{
  "n_head": 4,
  "tie_embeddings": true,
  "init_std_qkv": 0.0287,
  "init_std_down": 0.00387,
  "grad_clip": 1.0,
  "dataset": "wikipedia_en"
}
MLP neurons of a small language model. Each row is named by its layer, matrix (gate and up: input weights; down: output weights) and neuron, and shows model dimensions 16-111. Each number is 128 + 24 x the weight over its row's rms, rounded and kept within 0 to 255. A neuron's up and down rows have the sign that makes its largest values positive.
After each neuron's rows, "fires after" lists the tokens most often just before its 100 highest values on Wikipedia text that the model never trained on; "fires before" lists the tokens most often just after its 100 highest values on Wikipedia text that the model never trained on. A number after a token or word is its count.

L2.gate231 [168 112 165 185 125 151 123 130 124 110 111 145 147 157 106 144 142 122 157 155 141  93 158 152 155 121 125  85  98  69 105 118 135 130 124 125 112 113 127  79 143 149 132 123 151 136  78  59 127 116 155 201 141 130 145 147 121 158 171 156 111 151 161 106 133  97 111 148 131 116 121 140 139 118 175 130 125 167 109 131 139 153 105  86 164 105 139 131 129 117 107 129 146 131 122  79]
L2.up231 [114 136 150 171 155 107 138 106  98 133 121 147 157 154 100 133 139 112 175 113 135 129 141 157 154 151 133 106 110 135 156 133 121 137 138  81 107 130 118 137 113 137 161 100 141 142 127 138 173  98 156  99 159 146 101 105  76 180 144 114 154 103 124 113 111 114 123 169 127 111 128 133  88 179 123 117 119  90 112 112 107 144 182 122 138  98 129 184 133  91 166 132 104 110 113 139]
L2.down231 [ 89 137 108  84 101 155 114 125 129 108 142 130 119 189 154 125 138 126  89 145 162 137 130 176 159 114 131 125 130 100 128 120 140 102 114 136 127 112 116 107 100 139 126 132  92 139 104 122 127 125 145 121 115 181 139 139 140  99 117 108 138 124 126 130 104 114 137 140 139 167 116 113 157 110 106 130 126 162 136 130 139 124 162 122 113 125 125 128 111 146 103 142 120 125 149 131]
fires after: " G" 46, " g" 11, "t" 8, "g" 6
fires before: "en" 15, "at" 15, "man" 13, "g" 6, "w" 5, "h" 4

L3.gate417 [151 134 123 113 110 111 180 129 160 105  95 170 123 143 160 118 119  99 157 215 164 169 120 123 111 120 149 148  97 117 152 127 142 145 102 177 142 110 111 141 170 105 116 131 140  77 146 145 154 130 121 134 156 134  99 113 118 118 139 125 119 105 199 124 134  95 126  89 171 109 139 118 178 124 116 137 152 155 154 116 121 115 158 127 131 106 133 170 167 169 128 159 126 130 165 139]
L3.up417 [145 130 103 152 153 113 130 113 127  96  85 117  98 125 156  91 101 146 105 113 148 110  74 120 116 102 151 134 105 143 175 116 143 126 112 114 153 128  94 110 101 176 142 113 142 177 111 141 128 119  51 112 124  86 162 109 153 125 149 116 119 138 105 107  91 111 132 132 119  99 103 138 107 131 168 156 138  98 139 128  70 146  85 140 145 153 135 146 110 129  87 135 156 158 126 149]
L3.down417 [141 136 122 109 143 117 135 151 125 127 159 184 150 146 160 159 130 134 131 174 126 171 112 143 159 145 138 147 153 135 119 123 124 125 110 152  98 155 121 126 137  88 146 102 125  88 145 123 140 112 197 140 174 154 153 103 144  64 110 132 191 126 159 108 132 140 164  84 120 142 138 123 152 130 138 122 170 115  92 121 104 126 139 100 142 123 130 134 139 137 184 118 111  90 181 108]
fires after: "3" 17, "0" 16, "4" 11, "p" 9, "1" 8, " comp" 8
fires before: " |" 34, "\n" 14, " (" 6, "′" 5

L7.gate549 [165 172 137 155  98 116 134  94 137 135  96 129 122 119  87 132 154 121 162 108  89 143 114  70 139 138 131  99 177 129 116 113 100 140 130 152 128 133 138 135 160 144 124 105 136 134 104 173 131 166 150  79  78  78 110 120 108 144 122  93 110 134 132 122 132 113  76 144 126 124 118 164 114 131 180 110 112 105 154 104 196 121 163 162  93 159 151 133 113  77 159 106 127 143 110 135]
L7.up549 [ 82 126 129 124 117 140 143 129 142 127 146 106 109 147 131 154 126 102 133 144 134 154 138  54 154 115 108 118 120 127 121 156  88 122 148 125 109 148 137 161 148 175 100 127 110 117 118 180 121 122 103 116 119 124 130  94 126 184 175 128 121 125 110 110 124 147  75 115 119 114 135 138 116 131 128 145 128 147 115 109 145 112 142 169 138 115 131 113  99 145 150  92  97 106 119 153]
L7.down549 [129 119 121 129 165 159 121 125 113 111  78 159 148 130 134 128  96 131 163 134 138  89 150  44 112 125 130 147 142 164 142 164 127 120 118 111 139 109 112 102 133 127 150 115 155 143 126 116 118  73 103 148 131 152 104 124 140 124  82 172 144 136 129 118 108 108 102 124 134 137 116  97 145 130 113 126 160 113 138 130 126 135  99 174 112 122 125 112 108 143 181 124  95 131 154  89]
fires after: "\n" 48, "5" 9, " " 4
fires before: " 3" 13, " 199" 12, " " 11, " 5" 10, " 200" 9, " 2" 9

L2.gate698 [135 117  93 122 156 131 109 130 147 108 121 116  91 119 104 152 147 113 173 131 150 124 134 175 126 115 115  97 147 126 115 133 131 116 114 149 193  95 142 157 112 169 143 103 125 134 109 134  71  81 130 152  97  95 117 147  99 138 118 146 143 143 137  74 138  97 130 132 127 148 155 128 158 102 116 142 150 136 144 111 156 102 122 109 148 129 125 124 127 124 148 120 157 100 156 150]
L2.up698 [110 108 116  99 134 147 147 116 131 123 129 135 116 173 103  95 162 125 149 123 138 139 108 144 129 111 137  90 117  94 138 117 140 135 133 153 129 120 104 146  52 159 127 134 138 137 124 118 129 180 153 129 154 138 101  88 172 126 125 116 130 127 140  88 180  84 109 121 147 111 159 146 112 140 120 126 128 123 141 139 101 125 132 165 115 104 128 136 131  90 150 110 122  88 173 125]
L2.down698 [137 144 141 134 146  96 102 112 140 122 139  93 135 130 119 135 125 135 136 147 111 178 134 126 110 128 111 100  99 112 176 138 148 133 155 127 167  97 131 136 134 127 150 142  91 162 124 115  97 125 121 162  89  92 131 156 131 133 141  93 125 155 154  86 131 126 136 156 133 145 146 119 124 129  91 142 112 137 103 113 169 128 121  80 142 115 131 148 127 108 130  81 105 137 121 139]
fires after: " 3" 39, " 2" 38, " 4" 12, " 5" 11
fires before: " |" 29, "." 13, "," 8, ".1" 4, ".3" 4, "p" 4

L2.gate102 [144  97 108 151 130 142 127 147 111 128 131 107 168 101 140 188 168 137 149 163 125 146 140 122 159 145 150 126 176 115 163 143 155 127 100 124 128 147 150 119 127 127 129 132  89  95  71 109 140  94 155 141 136 108 145 107 139 125 144 109 149 124 178 144 122 117 110 142 123 134 117  98  35 151 124  94 117  93 161 149 117 140  95 134 139 102 132 120 172 107 144 111 132 129 123 158]
L2.up102 [ 95 133  91 160 133 144 125 115 130 140  90 151 166 126 119 138 113 123 111 171 134 138 137  98 135 127 124  94 103 152 153 102 141 140 139 117 144  88 113 133 167 120 151 114 118  83  91 120 139 148 174 148 100 113 154 139 143 116 155 111 139 125 134 161 119 113 155 123 137 165  81 138 111 131 210 139 125 126 120 152 126  83 143 138 136 116 130 171 144 119 166 156 116  87 128  84]
L2.down102 [141 109 172 108 147 117 109 123 123 146 142 104 121 117 133 123 125 132 142 178 119 110 123  87 138 136 119 122 166 147 168 101 144 115 127  98 121 149 154 146 121 148 123  92 117 141 145 111 119 128 122 137 138 144 142 114 106 143  83 149 156 112 119 105 132 142 156 101 159  92 135 122 125 143  72 111 102 111  98 156  81 145 152 130  81 103 132 117 115 100 124 121 119 180 153 132]
fires after: " 200" 24, "00" 15, "2" 15, "9" 10, "6" 7
fires before: ")" 28, ":" 15, ")," 12, "\n" 11, "–" 8

L2.gate14 [159 146 102 135 144  77 109 122  95 110  63 130 141 126 142 144 153 143 131 125 142 149 167 119 122 128  89 116  93 164 125 133 119 112 106 108 139 140 111 148 125 144 127 140 136 142 117 121 163 134 127 100 110 182 113 109 127 115 128 130 152 127 148 161  72  87 128 123 129 113 111 111 130 107 150 162 131 131 131 141 117 111 131 129 146  80 116 123 134 134 150 174  99 139 130 144]
L2.up14 [155 132 106 173 105  69 128 144  65 129 122 128 138 112 163 122 110 125 105 107 152 132 126 103 124 112  85 101 150 124 109 137 127 106  94  96 154 114 112 156 178 165 131 184 147 130 114 152 169 110 104 126 108 124 144 140 146 146 151 124 112 104 202 173  99 115 140 138 137 112 138 170 124 111 127 116 133 118 131 151 118 117 145 109 129 114 125 111 159 140 125 117 107 137 134 185]
L2.down14 [145 141 103 124 137 128 136 130 160 160 157 139 141 108 114 122 102 140 115 127 121 158 141 112 110  82 144 114 169  88 132  87 121 108 114 149 130 105 139 107  87 136 152 139 158 128 155 128 162 142 116 134 124 117 160 154 123 143 116 100 147 142 138 104 134 130 210 127  85 156 147 151 143 129 101  76 134  85  87 123 134 124 156 138  79 124 156 122 132 146 137 105 154 149 144  78]
fires after: "7" 17, "3" 13, "8" 10, "1" 10, "9" 9, "6" 9
fires before: " |" 49, ")" 6, "-" 5, "\n" 4, " v" 4, "3" 4

L3.gate166 [143 118 113 110 130 158 169 144 139 105  98 143 133 106 151 114 113 138  93 128 112 152  97 124 112 109 130 113 103  99 168 116 161 123 103 134 194 122 133 136 138 108 124 104 142 108 131 122  73 112 133 140 112 140 164 111 145 128 127 101 150 120 127 135 132 143 156 152 120 124 165 127 161 124 113 186 113 161 138  94 140 117 115 137 138 148 150 140  88 104 131  96 145 148 125 168]
L3.up166 [143 163 136  81 114 135 136 154 131 117 156 133 124 132 100  74 121 113 171  82 123 100 128 109 142 157 113 167 148 132 138 126 157 118 114  74 119 121 120 125 147 207  79 130 139 156 142 113 137 123 121 170  87 145 168 138 103 112 116 118 114 138 132 124 113 125  98 122 169 122 158 107 113 146 143 142 136 153 130 165 114 137 139 106  95 157 118 124 153 149 113  87 117  86 158 145]
L3.down166 [127 112 119 131 146 125 146 137 137 119  92 121 123 133 155 125 148 128 159 120 145 146 155 106 117 105 135  94 123 109 153  92 110 113 116 126 167 122 160 121 120 105 110 126  99 130 130 163 111 139 147 117 133 123 156 128 127 118 165 123 150  73 109  30 160 147 112 148  98 127 117 128 137 142 118 143 117 107 139  85 181 119 107 143 142 171 140 117 128  97 144  95 135 140 119 156]
fires after: "\n" 92, " Ch" 4
fires before: "|" 24, "-" 11, "A" 7, "The" 7, "===" 6

L2.gate290 [165 100 115 132 139 113 118  73 106 158 156 121 104 151 146 117 100 148 101 133 130 100 133 169 110 127  66 158 133 137  94 143  96 120 172 151 120 107 126 156 139 123 144 123 121 111 109 147 122 123 108 148 118 119 106  88 150 161 117 128 146 175 158 162 128 131 122 115  75 134 147 191 158 158 122 151 138  95 165 118 152 123 180 139 102 130 116  94 133 104 118 177 179 111 151 126]
L2.up290 [108  90  95 123 124 154 144 167 144 116 138  90 105 118 166 161 104 116 102 131 135 198 115 101 132 115 162 103 133  93 123 134 139  75 139  96 110 171 137 120 136 126 141  85 135 120 121 117 141 132 137 185 132 115 121 118 144 120 120 129 131 137 131 101 127 137 143 149 143 130  91 122 133  92 117 122  91 156 110 144 145 124 110  99 106 141 135 115  93 127 165 108 149  97  95 130]
L2.down290 [119 150 124 160 103 117 118  93 125 135 153 177 136 129 107 120 148 123  67  81 153 113 129 132 100 141  97 145 109 159 138 159  92  88 141 155 145  80 109 123 146 133 125 127 111 156 163 105 130 108  83 137 103 103 132  90 123 107  94 102 136 110 103 111 119 105 110 119  94 114 155 158 138 144 116 129 130 142 157  94 138 127 131 147 140 124  98 148 135 135  86 156 162 132 135 145]
fires after: "s" 10, "e" 9, "er" 9, "y" 9, " " 7, "ation" 6
fires before: "\n" 98

L2.gate80 [152 137 127 166 155  99  84 119  87 133 130 173 116 117 122  59 101 136 116 129 157 100 103  97 162  91 140 140 121 104 158 110 122 135 132 167 121 122 139 186  77 142 123 140 146 149 160 113 133 170 100 117 143 165 158 138  99 170 148  88 121 154 109 115 176 163 113 132 132  88 105 159 132 123 121 106 122 127 124 124 143 111 170 131  99 125 164 140 158 109 144 148 132 132 103 111]
L2.up80 [113 128 145 146 117  99  63  92 112 142 116 163 139 122 116 123  95 144 133 152 140 117 106  64 112 135 141  91 124 108 114 126  82  91  93 141 120 125 112 175 123 115 134 137 116 139 127 124 102 170 114 148 174 175 137 144  98 186 131 103 146 127 120 108 142 147 153 160  85 169  91 133 142  97 170 100 105 145 123 107 146 102 133 118 127 120  99 107 164 165 136 137 125 111 118 132]
L2.down80 [152 129 107 122 155 152 125 143 140  90 129 168  96 138 102 174 162 123 130  79 131 114 111  62 150 107 138 125 124 151 172 138 111 142 165  95 143 117 142  93 155 110 131 117  78 108 136 144 127 104 127  91  87 121 107 104 131 129 128 139 151 129 161 129  79 124 128  91 126 148 150 112 149 135 107 142 119 148 167 124 190 185 124 144 150 154 146 127 137 154 170 130  99 110 115 118]
fires after: " |" 18, " the" 14, "-" 9, " a" 7, "," 7, " in" 5
fires before: "s" 15, " Y" 15, "5" 6, "2" 6, " J" 4, "3" 4

L2.gate301 [162 123 128 117 124 117 151 149  69 110 118 137 129 114 153 105  87 130 110 135 145 161 152 153 206 108 141 142  66  71 142 101 110 137 129  97 117  49 100 146 134 124 139 162 141 146 148 107 117 157 132 110 128 114 112 120 113 116 132 143 127 159 116 122 118 191 143 139 138 112 102 123 107 128 119 146 114 119  84 119 105 140  88 107 150 118 132 159 110  66 105 159 105 143 136 135]
L2.up301 [156 118 119 111 144 164 109 101 120 138 117 111  99 125 124 125 162 104 142 145 100 136 108 111 118 120 147 163 195 123 118 162 137 116 155 116 115 150 120 147 130 136 147 145 112 160 124 112 112 117 103 118 116  85 132 154 117 156 148 118  80  96 131 111 140 103 166 144  91 145 141 140 119  56 146 139 116 129 159 151  93 114 140 148 145 129 152  95 127 119 112 135 113 133 103 121]
L2.down301 [111 160 168 129 125 126 149 169 117 154 129 159 116 157 126 108  98  98 187 137 116 116 163 128 132 109 161 100  68 123 159 119 180 144 125 149  94 122 125 115 159  77 145 104 143 141 135 113 119 148 141 107  83 156  93 128 144  95 128 137 116 126 124 161 128 140 103 141 136 154 139 107 147 129 145 126 122 187 105  88 139 124 126  94 100 111  48 111 121 123 102 110 140 115 144 126]
fires after: " D" 31, " L" 31, " R" 11, "D" 10, "L" 7, " E" 5
fires before: "oc" 24, "ber" 12, "ix" 8, "og" 5, " R" 4

L2.gate145 [128 115 124 124 124 109 158 132 174  77 113 134 147 161 139 106 162 126 137 139 138 137 136 130 153 104 128 134  74 115  85 178 145 166 173 136 107 118 153 145 115 154 110 135 107 139 166 153 148 116 200 123 120 142  93 115 112 114 139 144 155 130  98 116 116 123 100 119 128  88 132 101 105 171 102 101 144 120 125 110 114 140 128 140 105 119 132 151 166 178 124 140 169 173 153 162]
L2.up145 [ 94 174 130 126 112 123 119 137  89 162 137  96 147 129 125 123 124 164 108 130 124  71 126 123 119 126  98 118 173  97 162 108 108 112 132 124 142 124 148  81  84  91 125 186 121 147 122 113  98 157  97 101 131 155 171 127 145 121 125 137 137 100  92 125  82 145 113 139 125 122  78 117 124 153 139 144 160 151  83 140 110 103  97 101 110  87  88 124 132 145 113 115 119 113 137 116]
L2.down145 [129 116 149 124 140 139 125 120 157 130 114 145 131 124 162 109 158 114 156 142 153 131  89 132 144 136 112 167 125 134 112 165 139 175 146 149  94 156 171 162 145 191 135 121 115  79 133 140 181  96 161 120 119 117 161 144 146  68 109 131 136  71 124 124 153 134  90 170 111 111 132 111 117 154 144 127 130  89 153  97 122 153 139 143 120 114 119 137 134 153 118 105 120 150 142 112]
fires after: " is" 41, ")" 19, " was" 14, ")," 4
fires before: " a" 14, " an" 9, " Eng" 8, " American" 7, " B" 6, " s" 6

L3.gate584 [142 152 135 146 124 158 122  88  79  88  89 169 128 107 124 126 129 122 148 121 117 156 156 168 134 165 138  52 113 111 147 137  84 154 145 117 146 107 119 136 128 157 145 151 139  78 126 110 100 127 179 150 138 121  94 134 111 108 178 123 140 147 121 123 102 122 124 146 115 107 143 136 150 110 101 177 134 143 177 108 135 164 130 106 126 125 140 116 110  54 136 148 141 147 140 197]
L3.up584 [108 137 124 138 124  81 147  91 120  90 140 115  99 107  87 137 114 127 131  99 100 139 117 130 145 170 145 111 117 158 119 138 173 166 118 132 156 128 157 106 126 114 126 117 118 143 109 164 125 136 122 101 172 150 109 123 124 115 123 147 154 115 113  91 116 156 102 133  93 105  89 142 150  90 134 174 137  98 193 132 119 131 138 114  50 150 121 146 140 134 135 169 137 157 134 141]
L3.down584 [128 170 149 158 129 160 132 107 124 186 124  86 143 156 172 159 140 153 110 132 113  96 104 116 123  86 126 132 119  89 133  94  98 105 133 169  82 113 108  68 169 112 109 107 156 141 131 152 149 122 115 119 125 141 141 153 100 128 140 144 113 114 185 122 118 134 159  55 172 144 122 124 129 112 143 143 140 129 162 101 140 118 152 126 144 150 106 112  89 156 100 137  94 140 138 106]
fires after: "7" 15, ".0" 12, "6" 10, ".3" 9, "8" 8
fires before: " |" 23, "%" 12, " m" 9, "6" 5, "/" 4, "°" 4

L2.gate133 [164  95 110 112 136 143 103 157 125 105 137 143 157 189  94 140 132 140 148 141 118 182 121 143 119 147  90 110 161 108 128 131 139 101 135 117 118 136 145 117 162 101 128  93 149 111 128 125  92 145 124 150 100 162 123  88 147 186 191 115  86  97 136 137  87 124 128 104 147  95 133 129 133 130 121 152  79 137 186 134 107 127 111  99 136 149 101 153 127 132 115 155 160 119 108 139]
L2.up133 [138 125 130 132 117 113 160 121 146 116 142 135 108 146 158  80 157 147 124 124 126 117 164  82 120 125 138 101  85 165 129 126 131 129 133 110 138 151 139 145 126 154 114 124 120 111 141 132 166 139 151 161 146 155 114 170 122 136 164 132 137 117 113 132 152 179 125 131 102 119 149 126 126 133 155 180 111 145 102  84 156 138 115 118  87  90 118 120 116 120 166 139 106 134 128 107]
L2.down133 [103 121 145  99 140 140  74 151 177 122 117 150 136 119 109 154 113 114 126 149 129 151 127 130 165 106 130 144 126  65  95 143 144 124 122 116 117 142 151 124 104  98 121 110 176 102 153  94  93 132 115 140 123 112 132 121 148  72 135  91 135 113 118  93 114 118 111 117 140  99 132 130 144 172 149 117 113 112 156 159 120 107 108 130 130 185 111 111 160 141 121 112 164 174 123 151]
fires after: " g" 49, " G" 35, "G" 4, " sp" 4
fires before: "n" 32, "en" 16, "at" 14, "k" 6, "g" 5, "ad" 4

L7.gate384 [156 173 121 120 129  98 118 130 109 113 157  76 109 174 111  94 138 132 144 165 136 155 117 125  88 134 126 122 143 144 143 134 117 132 103 102  74 109 141 100 107 117 138 103 139 124 110 154 135 141 193 137 146 169 110 109 116  88 108 146 164 125 123 147 120  93  79  91 172 116 152  94 108 142 133 165 109 136 130 141 125 151 158 150 151 142  80 164 131 116 151 122  97 107 159 122]
L7.up384 [120 128 139 120 150  99 134 158 118 147 142 106 125 181 171  99 133 121  54 114 115  83 147 114  95 145  91 120  81  66 114 153 121 148 153 100 141 195 128 114  77 123 131 105 149 139 125 119 169 131 130 118 151 155 131  95 140 141 121  76 119 135 135 159 123 133 138  94 116 168 168 144 147 124 143 109 106 137 127 115 119 145 160 122 123 165  76 113 139  94 125 129 118 144 120  89]
L7.down384 [152 115 153  73 125 109 162 100 131 165 162  99  95 126 117 135  89 133 189 153 118 103 112 114 131 141 130 111 126 157 145 125 157 159 131 147 123 122 142 139 122  89 148 132 142 130 147 129 139 136 144 127 109 162 108 149 162 142 115 135 154 173 138 106 162 141  96 145 147 169 156 136 117  98 146 115 154  90 123 102 109 154 103 130 141 143 118 144 134 160 117 124 143 134 147 118]
fires after: "00" 22, "8" 9, " 200" 7, " he" 5, "2" 5, "9" 5
fires before: ")" 31, "\n" 12, "ould" 9, "ro" 6, "–" 6, ")," 5

L3.gate658 [ 98 142 135  87 105 126 106 133 120 150 144 133 143 115 130 130 129 100 131 142 110 143 116 161 133 109 166 129 125 102 107 152  97 174 128 155 128 143 110 157 149 117 134 153 123 128 122  96  89 157 160 132 136 147 112 115 113 146 124  83 130 169 134  86 125 152 128 122 112 147 103 127  85 125 121 122 129 163 119 111 117 152 126 170 146  78 152 134 135 167 132 101 201 150 127 191]
L3.up658 [171  85 139 120 123 112 129 117  79 146 134 126  67 163 123 158 139 140 151 110 125 159 142  81 174  71 117 119 162 109 140 147  84 133 159 145 139  91 135 165 121 105 118 161 130 122 113 113 109 188 103 126 152 153 103 105 124 128 117  87 134 143 110 146 101  98 147 144 104  83 136 162 134  84 137 147 167 137 158 117 101 113 132 124 112 143 123 126 105 147 143 128 132 134 132 108]
L3.down658 [121 121 144 147 177 139 104 139 144 120  98  91 151  77 154  98 113 137 123 129 156 101 131 130 122 136 115 146 114 125 132 157 141  94 132 134 103 190 117  99 168 169 143 122  94 105 115 147 149  96 112  92 121 133 150 123 109 126 123 120 109 122 135 122 116 186 167  79 153 136 138 138 119 154 134 164  90  95  92 147 152 158 126 160 108 150 120  98  94 106 109  85 104 139 123 129]
fires after: "." 78, "is" 4, "us" 4
fires before: " |" 18, "%" 10, " m" 7, "8" 5, "6" 5, "1" 5

L2.gate347 [107 124 157  84 152 101 137 145  98 118 135 168 104 125 139  95 156 107  63 163 148 141 148 120 114 135 157 121 158 121  78 118 126 123 157 131 124 127 125 157 105 152 122 143 124 126 114 122 173 114 139 184 128 108 154 110 114  97  85 105 134 102 145 110 117 110 168 130  98 111 108 148 148 132  80 174 133 147 139 107 178 102 112 156 131 162 135 124  47 121 174 156 100 103 126  94]
L2.up347 [119 105 113 108 144 148 104 198 135 143 122  97 109 134 152 131 114 150 105 147  98 132 142 140  90 108 100 144 101 153 122 126 139 147  97 132 150 124 154 136 151 108 144  94 120  88 149 104 134 120 139 131 196 175 110 122 102 122 119 139 138 117 167 113  92  84 163 152 116 104 150 174 122 126 130 136 175 110 147 144 134 114 173  95 132 128 103 128 111 130 109 129 141 129 140 144]
L2.down347 [131 137 165 129 133  88 152 157 113 160 133 129 130 147 152  97 130 102  88 124 117 138 141 132 120 133 136 138 120 123 125 187 144  98 165 125 148 130 119 152 117 113 110 168 130 112 118  88 113 118  83 179 158 117 138  96 130 105  85 112 172  89 113 135 129 103 138 139 111  77  81 143 121 157 124 163 159 101 115 124 157 164 148 192 114 129 140 134  58 106 117 147 138  89 111 108]
fires after: " " 24, "s" 14, "y" 7, "ation" 4, "es" 4
fires before: "\n" 100

L3.gate642 [107 128 129 128 111  78 128 128 123 165 138 146 124 123  93 137 132 157 108 119 119 153 134  91 147 158 103 126 165 110 103 133 124 119 137 135 134 164 160 114 111 141 126 135  79 124 111 137 127 141 130 146 137 104 120  97 157 129 123 171 153 126 109 147 105 140 126 121  90 156 106 167 130 131 117 178 113  90 122 115 183 177 130 112 128 138  90 124 116 127 136 134 134  91 105 105]
L3.up642 [123 112 135 136 148 125 120 124 111 154 125 124 104 117 126 144 170  81  56 111 150 163 176  81  86 195 138 171 126 102 140 119 130 145 118 105 125 127 150 131 110 125 145  96 114  80  97 126 125 131 153 109 134 106 118 105 108 111 149 137  91 121 138 159 114 115 144 158 131 140 155 173 164 120  82 128  65 119 162 123 132 124 147 115  94 142 129 150  96 117 158 180 150 166 116 139]
L3.down642 [123 168 144 155  73  95 136 128 132  73 106 112 130 147 115 139 117 169 163 137 130 124  80 164 177 101 123 128 112 184 134 111 105 118 100 173 185  99 120  87  94  85 128 158 122 139 119 128 139 130 100 193 137 121 122 119 141 120 131 119 126 166 144 116 129 104 122 103 104 128 147 129 111 135 149 153 157 131 116 147 113 134 119 110 123 141  99 166 109 134  65 112 117  90 147 139]
fires after: "e" 13, "er" 12, "ation" 11, "s" 10, "ion" 6
fires before: "\n" 98

L3.gate588 [151 139 149 161 139 163 152 114 168 102 130 134 112 135  91 131 146 143 110 128 128 133 109 118  86 143 111 149 142 148 135 170 142 147 138 118 145 137 185 155  90 133 130  57 130 170 120  99 105 116 134 168  91 145  69 138 145 153 117 104 123 141 116  97 167 118 159 132 134 110 149 150 163 101 137 158 130 109 114 125 139 124  86  98  96 127 115 105 157 122 128 107 103 114 131  79]
L3.up588 [132 105 190 154 103 129 185 119 134 135 111 157 109 156 121 116 152 136 147 140  95 133  99 158 124 131  90 147 108 125 126 160 180 143 133 148 135 117 157 131 143 145 132  94 180  71  42  88 136 150 116 117 152 139  93 156 116 106 129 101 130 163 155 129 115 143 107 141 104 113  96 140  89 144 114 162 141 117 136 126 168 121 142  93 139 122 141  92 126 108 132 124 113 145 108  82]
L3.down588 [143 144  98 141 104 126  43 129 115 158 152 128 157 122 119 107 120 125 104 126 140  90 149  72 129 120 151 141 136 105 134 112 164  97 117  94 118 119 112 112 113 145 132 123  86 199 180 163 112 138 142 114  99 140 163 148 103 143 126 170 110 141 112 163 150 108 131 139 146 180 137 132 135  95 161 123 147 143 130 151 104 196 166 106 155 148 102 123 145 123 107 185 103 102 142 137]
fires after: " 3" 41, " 2" 23, " 199" 14, " 194" 4, "3" 4
fires before: " |" 29, "," 19, "p" 6, "5" 5, " –" 4

L3.gate439 [140 150 103 135 149 168 153  96 104 138 142 102 155 148  94 118 137  90 119 116 147 118 125 155 148 133 130 137 108 142  75 110 122 147 119 136 152 200 121 155 134 149 102 119 130  95 113 153 127 125 128 105 114  91 132  89 172 158 151 124 157 129 142 121 176 143 133 104 107 137 161  93 110 111 122 138 137 114 110 145 125 144 122 123 114 109 160 111 121  94 113 141 134 100 118 107]
L3.up439 [125 124 146 134 134 135 109  92  98 110 153  99 112 135 133 114 106 113 118 109 133 139 115  95 136 163 131 140 115 129  78 115 159 121 130 111  97 119 136 153 146 103 100 131 100 102 147 140  85 143  99 121 154 132 155  98 140 121 160 189 139 105 129 103  96 158 132 139 136 161 163 145  67 139 135 139 146  92 140 125 105 132 118 117 122 105 129 139  90 139 104 154 158 112 132 154]
L3.down439 [143 160  90 121  96 127 161 153 139 142 107 124 125 151 134 104 121  97 143 163 136 183 115 153 131 136 110 134 125 123 129 158  94  78 131 123 131 126 143 115 120 104 198 139 123 127 116 129 121 137 148 109 150 128 109 151 121 131 141 131 154 116  72 122 155  98 110 145 116 164  85 115 148 145 129 119 114 129 130  93 142 116 104 133 102 154 122 147 157 128 134  67 142 116  87 117]
fires after: "\n" 39, "y" 7, ")" 7, " B" 6, "s" 5
fires before: "\n" 38, "A" 6, " M" 5, "C" 4

L3.gate496 [130 167 123 131  92 150 168 123 118 134 141 123 158  96 109  93 175 111 142 121 164 101 160  93 126 154 148 132 140 154 120 138 126 104 172 137 169 135 130 119 104 174 129 102 127 135 127 138 147 132 122 122 118 135 118 130  77 124 144 107 120 124  90 172 165  92 152 167 102 126 163 159 120 116  96 119  98 191 149 133 122 162 157 180 117 136 147 119 113 112 111 173 101 116 124 135]
L3.up496 [161  97 144 138 123 109 142 108 144 113 100 135  97 120 107 114 126  99 110 118 160 105 124 130  90 115 121 132 153 135 139  94 119 114 164 150 147  95 146  71 170 148 120  68 191 125 138 116 105  90 118 113 100 112 149  92 130 157 123 145 134 120 128 121 121 181 118 112 104 132 124 167 177 177 129  98 134 153 141 174 126 183 103 133 136 139 167 133 149 158 112 111 138 145 128 148]
L3.down496 [113 160 117 138 115 163 117 131 109  97 145 152 119 148 115 156  96 111 139  85 127 118 132 153 169 131 132 130 161 103 105 115 114 139 109 118 125 120 116 162 111 120 147 111 117 114 131 154 156 121 138 146 145 153 152 113  93 122 137 152 159 134 109 140 151 125 126 132 186 162 143 112 113  77 168 126 110 153  88 111 133  90 128  84  83 145 133  83 145 139 150 132 118 123 160 116]
fires after: " in" 22, "orn" 14, "," 13, " the" 5, " of" 4, " August" 4
fires before: "3" 15, "2" 12, "0" 10, "1" 9, "8" 7, "9" 6

L2.gate45 [166 143 111 124 166 139 128 111 112 151 110 154 111 147  75 104 125 112 134 105 133 160 108 157 112 109 136 154 133 177 101 138 117 100 128 107 138 121 131 130 132 168 100 107 129 170 108 115 163 157 104 124 114 100 122 156  97 157  95 143  98 136  99 152 122  85 103 180 103 131 137  84 162 166 129 139 156 112 169 119 150 124  75 167 141 132 171 145 123  94 117 125 144 121 161 181]
L2.up45 [126 133 121 134 137 122 155 147 131 115 107 115  69 117 110 122 169 114  80 141 115 153 134 101 120 162 164 137 109 158 157  80 136 141 133 115 100 156 134  97 182 142 129 140 118 152 155  92 106 130  84 105 113 137 130  95 104 132 110 147 135 117 125 160 125 124 116 106 108 148 110 123 132 190 115 139 206  93 150 129 124  98 113 143 155 149 152 146 111 192 106 160 148 134  99 136]
L2.down45 [141 134 116 113 137 136 157 182 145 151 136 127 167  92 174 114 126 128 131 143 101  98 129 142 154 124 103  72 172 107 153 142 111 140 141 164 161 154 131 123 115 102 180 114 139  83  67  98  82  93 140 109 160 122  89 128 165  84 167 101 148 126 131  94 120 143 107  93 168 124 177 138 125 102 117 167 135 129 135 152 112 129 232 131 151  85 123 162 132 135 151 126  97 132 116 129]
fires after: "," 25, ":" 21, " |" 12, " /" 5, " and" 4
fires before: "," 11, "6" 10, "1" 10, "–" 8, "9" 8, "8" 6